Part of a small language model's weights.
Size: 15 layers, width 640.
Architecture: RMSNorm before each block, learned positions, biases.
Training: a variant of Adam for these matrices, 632M tokens, 9641 steps.
MLP neurons of a small language model. Each row is named by its layer, matrix (up: input weights) and neuron, and shows model dimensions 528-591. Each number is 200 + 40 x the weight over its row's rms, rounded and kept within 0 to 999.
Before each neuron's rows, "fires on" lists the tokens most often at its 100 highest values on Wikipedia text that the model never trained on.

fires on: " the", " of", " ", " and"
L2.up794,133,220,197,246,202,218,274,163,180,212,270,268,183,181,181,230,158,209,201,145,194,93,198,177,195,253,167,215,240,190,238,207,235,176,202,118,156,208,133,202,194,191,271,223,221,175,247,140,200,211,204,170,223,205,167,178,198,257,260,201,108,171,133,169

fires on: "a", "e", "r", "y", "t"
L2.up2341,209,255,227,178,270,125,193,223,249,189,223,282,230,155,218,175,108,253,219,184,177,145,136,219,207,189,141,265,211,145,273,177,238,115,174,61,180,264,176,233,253,182,221,233,224,202,179,92,171,186,184,146,198,194,177,230,272,142,210,241,253,196,165,224

fires on: "ed", "th", " the", "ted", "nd", " used"
L2.up1963,208,189,222,173,211,227,213,166,208,217,206,240,129,156,237,211,246,215,194,172,241,152,170,220,189,213,232,239,192,189,152,233,182,223,176,123,191,263,172,237,170,203,162,120,148,185,127,181,190,257,225,202,186,178,205,269,191,210,221,209,132,177,165,168

fires on: " as", " received", " with", " were", "|---|---|"
L2.up830,191,170,258,145,206,195,142,174,240,186,197,203,134,144,197,198,193,83,203,103,246,166,162,175,210,164,185,167,155,191,269,257,201,235,188,255,211,229,199,210,180,168,212,167,95,124,186,213,187,248,185,215,218,151,258,246,151,152,203,180,190,209,228,123

fires on: "\n"
L2.up1814,155,255,189,192,143,131,175,215,158,237,236,170,210,109,179,232,178,280,198,139,175,201,203,209,158,262,212,195,252,175,204,210,229,266,94,133,249,234,149,202,217,150,200,152,190,204,207,119,204,220,237,131,172,130,250,194,233,182,91,179,262,177,206,206

fires on: ",", "\",", "\n"
L2.up2418,199,230,105,229,160,153,180,213,175,178,190,169,198,205,242,215,256,180,261,166,140,153,145,266,183,243,158,218,206,131,157,265,247,114,206,232,198,207,202,248,220,229,197,206,139,238,183,156,183,215,181,184,137,163,254,221,289,187,159,126,275,187,156,249

fires on: " |", ";", " Country"
L2.up1351,172,236,211,204,242,179,194,233,196,144,180,166,162,164,203,243,258,182,226,154,169,162,183,140,180,205,214,209,184,239,234,197,226,314,155,249,216,299,160,325,188,189,153,166,196,165,196,220,205,180,242,178,196,211,234,186,160,191,169,135,219,237,206,111

fires on: " of", " as", " the", "'", " for", " in"
L2.up1339,253,186,253,146,236,233,199,181,241,178,181,202,209,136,239,197,209,138,194,208,138,283,194,259,159,209,184,185,147,144,313,274,244,210,117,224,191,273,223,230,242,149,208,193,166,80,226,191,137,199,141,159,167,200,239,151,194,79,227,131,222,185,184,180

fires on: "s", "ed", "que", "ted"
L2.up1326,248,220,257,157,236,137,212,177,302,291,288,214,209,162,272,235,211,180,262,194,231,177,187,212,164,228,149,252,231,166,191,268,190,195,145,148,166,277,226,173,201,206,207,158,172,196,273,112,195,171,200,194,184,164,170,218,229,200,213,138,188,214,178,131

fires on: ")", " Total", " a", " is", ":", " for"
L2.up705,231,221,181,181,185,150,132,228,235,231,229,235,231,185,217,241,239,195,235,189,230,187,197,176,243,229,158,107,198,149,252,167,118,217,213,126,228,245,151,248,198,212,164,170,221,207,240,171,199,206,161,217,224,156,212,260,220,257,189,189,246,159,199,162

fires on: " after", " as", " –", " include", " by", " were"
L2.up187,189,220,220,257,180,188,170,228,255,200,273,179,182,188,192,182,231,98,253,199,241,176,183,183,236,210,175,192,127,148,184,309,227,195,242,239,186,200,188,192,173,166,229,190,152,158,180,247,253,194,234,170,194,176,175,203,208,180,99,148,202,258,180,190

fires on: " of", "s", " the", " his", "'", "th"
L2.up2398,153,153,137,160,178,180,128,215,226,291,236,212,193,165,241,215,238,134,192,203,224,161,254,281,254,154,190,277,205,195,217,210,175,207,228,135,110,240,192,192,176,207,200,165,181,183,188,153,245,168,181,198,166,162,198,172,178,219,246,169,195,205,195,112

fires on: "\n", " first", "st", "'", " professional"
L2.up1166,235,187,231,216,261,210,194,248,282,247,177,177,201,203,259,292,221,227,224,208,296,173,83,179,229,203,176,163,182,163,198,187,208,206,217,174,207,125,154,162,218,189,188,242,232,171,218,209,118,230,235,125,266,173,278,175,176,187,189,219,114,236,188,240

fires on: " an", "ing"
L2.up772,152,213,187,184,180,181,173,250,214,158,251,171,273,163,196,250,196,152,211,267,255,190,168,196,119,222,143,233,168,171,210,200,174,184,230,182,248,259,174,131,241,209,239,205,247,232,160,141,163,156,207,197,226,179,206,161,266,214,199,230,175,173,233,182

fires on: "o", "lo", "ou", " go", "ol", "hon"
L2.up316,246,169,212,199,157,187,252,258,251,248,142,126,103,149,234,260,176,148,152,138,151,193,230,215,120,217,214,149,209,234,245,191,206,207,179,221,208,201,181,192,265,203,259,184,177,168,209,231,129,229,144,197,245,181,222,239,210,124,262,123,243,170,132,195

fires on: "==", " in", "re", " on", " Don"
L2.up60,246,209,236,206,98,196,235,274,210,219,239,199,244,177,227,226,233,245,187,302,216,183,209,196,269,214,149,154,128,221,272,201,206,202,203,191,237,262,192,182,249,198,266,247,259,169,318,185,174,240,256,150,171,226,225,188,145,138,171,133,219,182,108,210

fires on: " the", " his", " later"
L2.up1488,227,161,130,205,202,245,155,233,274,228,199,192,191,208,197,172,222,208,176,215,220,180,194,244,205,254,171,95,201,171,220,237,191,142,192,174,190,252,253,163,218,169,271,207,172,140,245,247,168,250,186,181,214,235,193,223,231,222,173,210,128,209,247,180

fires on: "o", "s", " of", "-", "ic"
L2.up2203,136,238,215,241,216,213,185,232,197,280,215,191,173,195,203,179,223,138,205,194,160,145,214,142,169,220,216,158,251,137,205,187,202,136,194,275,181,262,176,212,227,177,120,142,274,180,155,150,184,178,182,213,247,157,183,185,222,172,121,124,121,166,231,190

fires on: " |", " of", " are"
L2.up429,199,205,206,190,221,190,223,192,187,210,240,206,258,183,162,165,171,204,188,145,211,130,190,171,166,287,181,163,205,200,230,229,153,214,152,130,193,170,131,214,229,195,256,181,163,189,183,240,190,189,263,215,203,177,265,194,189,176,222,161,204,137,221,215

fires on: "lo", " Los", " San", " Denver", "T"
L2.up92,226,163,154,281,153,174,173,254,198,181,212,190,171,136,203,152,147,173,193,170,216,172,194,165,208,210,191,123,186,184,150,152,202,133,217,156,212,221,197,227,180,161,222,225,166,221,244,186,214,224,294,229,198,211,186,192,233,158,246,224,204,229,230,117

fires on: "1", "'", " place", "low"
L2.up2135,287,209,147,105,130,190,135,203,191,149,309,172,238,276,226,189,272,141,159,158,175,152,240,201,180,211,180,244,255,166,185,145,217,224,173,240,213,199,190,220,177,188,264,252,97,148,170,213,190,226,272,176,215,171,282,157,178,181,237,215,122,169,183,170

fires on: "s", " who", " and", " the", " two"
L2.up1683,182,165,179,185,265,167,232,183,258,184,149,229,207,213,201,217,213,228,240,257,184,163,161,188,248,269,152,177,179,152,233,285,287,170,183,168,178,214,196,188,195,90,210,187,160,218,175,160,176,195,175,208,244,154,174,180,174,171,158,206,197,194,220,186

fires on: " |", " ", "\n"
L2.up2211,215,168,179,267,228,146,209,191,187,197,179,152,195,165,241,153,184,153,224,163,218,173,228,114,204,248,177,54,233,204,201,230,250,144,163,205,142,134,131,167,243,195,149,159,182,171,236,223,194,256,236,203,152,178,186,136,236,181,243,126,208,182,197,161

fires on: ".", "s"
L2.up1881,160,202,170,189,245,242,137,146,203,161,250,311,162,125,294,201,242,187,253,213,247,219,173,231,248,194,173,209,220,165,198,258,270,200,205,193,171,218,186,204,274,223,162,220,169,99,128,197,185,233,141,174,202,137,94,185,112,156,199,187,231,289,178,107

fires on: " of", "s", "ologist", "'", " between", " player"
L2.up578,188,205,208,229,179,201,179,210,174,265,224,191,197,135,203,163,299,171,207,159,191,120,126,238,143,218,187,225,223,225,201,206,265,196,103,160,158,180,140,152,184,195,185,198,189,164,180,215,258,196,182,198,144,188,222,206,235,201,177,176,202,168,115,219

fires on: ","
L2.up2209,212,198,242,130,166,199,131,310,181,209,153,233,168,206,150,125,269,184,226,224,216,147,223,112,303,202,182,210,242,254,287,148,270,182,210,260,164,198,178,185,263,219,248,162,230,173,218,149,143,200,145,192,216,209,168,221,232,180,200,210,252,231,199,247

fires on: " |", " ", "'", " their", " who", " of"
L2.up1372,172,274,233,277,227,172,193,189,228,197,243,265,199,218,203,195,209,217,212,258,245,209,151,266,228,123,211,236,160,248,178,239,247,207,235,146,200,205,228,258,171,182,172,215,232,174,236,221,206,246,160,220,182,118,172,184,225,182,200,208,251,193,202,163

fires on: " of", " ex", " pre", " ", " under", " due"
L2.up528,225,235,99,250,253,200,205,208,244,159,179,172,173,176,254,226,223,147,222,229,273,192,213,159,236,171,133,147,128,235,187,212,211,158,175,250,223,159,149,260,244,154,203,255,212,166,269,259,192,230,155,186,129,150,183,226,211,132,222,253,182,179,136,153

fires on: " States", ":", ".", ")", " by", "er"
L2.up1533,199,180,184,227,180,211,135,226,202,170,41,268,275,240,165,201,276,235,219,214,190,191,196,176,218,230,158,210,249,164,197,154,154,238,200,209,130,190,112,231,188,202,246,160,182,197,301,247,193,190,244,226,215,96,216,202,160,265,172,222,154,179,184,228

fires on: "s", "a", "en", "1", "al", "e"
L2.up2373,156,204,198,218,263,248,191,173,166,282,220,196,198,229,265,219,196,209,158,195,213,192,178,211,208,214,227,234,226,155,169,171,260,235,172,209,166,135,151,175,231,226,229,232,211,92,120,143,188,174,172,244,271,171,175,194,250,205,256,182,229,278,194,158

fires on: ":", ",", " "
L2.up262,187,200,150,228,192,163,201,236,178,245,162,182,137,218,208,206,244,141,213,242,257,148,201,253,225,210,144,233,234,273,216,187,225,132,166,220,155,223,187,208,249,175,218,213,212,234,255,220,238,205,153,149,318,155,223,215,236,242,229,202,252,138,161,177

fires on: " |", ",", ";"
L2.up918,210,211,200,183,159,180,209,236,156,129,269,201,211,197,209,216,242,124,247,208,238,193,177,220,125,171,239,185,235,99,237,245,176,239,195,246,169,186,166,227,198,205,278,150,188,168,247,290,238,129,217,186,257,217,282,131,97,175,189,94,174,214,118,194

fires on: "ing", "ation", " of", "'"
L2.up1053,242,129,258,228,171,241,204,212,237,285,208,224,249,174,203,139,195,215,182,176,188,218,202,146,150,238,192,142,177,154,191,213,235,214,196,177,235,216,175,227,219,111,270,226,178,115,240,215,186,257,217,161,264,205,235,144,204,198,221,227,258,191,182,115

fires on: " to", "1", "s", ":", "9", " "
L2.up314,171,194,164,223,235,196,229,223,204,122,187,219,134,174,181,170,159,158,243,208,203,192,243,194,233,172,181,162,231,268,250,207,207,276,237,252,192,172,139,287,241,150,232,200,186,114,207,149,230,135,138,225,172,288,204,156,217,133,225,264,177,189,218,129

fires on: ";", " and", ",", " &", ");"
L2.up2451,223,204,204,213,138,207,206,198,184,258,227,172,193,160,194,155,182,226,248,251,196,227,180,207,268,257,200,220,210,236,256,215,215,127,221,198,236,135,125,206,246,167,242,189,324,204,219,201,183,180,170,196,212,173,198,217,220,177,169,129,221,212,191,183

fires on: " a", " the", " to", " most", "'", " of"
L2.up1759,262,182,227,192,206,123,243,232,209,217,229,220,213,183,247,235,232,143,172,260,182,276,254,152,180,197,222,176,134,227,276,93,221,173,141,286,204,265,226,289,241,220,158,193,199,110,208,164,120,185,184,231,225,229,253,108,154,103,214,198,235,218,118,187

fires on: ".", " against", " with", "ing", " made", " win"
L2.up762,209,223,236,170,203,175,188,175,165,150,199,230,210,222,196,323,238,200,208,245,250,126,200,235,219,175,171,213,215,220,214,240,156,194,220,108,174,208,193,209,229,208,190,136,152,253,111,130,157,184,196,214,239,115,238,212,245,239,212,215,196,199,151,191

fires on: "e", "se", "o", "Le", " ±%", "ali"
L2.up1962,178,227,166,149,242,188,207,163,172,186,248,192,259,135,245,236,223,143,215,126,92,204,212,201,192,177,257,168,204,228,222,110,184,231,181,228,185,285,265,252,154,245,159,198,190,166,279,204,191,205,206,189,182,180,208,177,216,190,284,222,251,279,152,223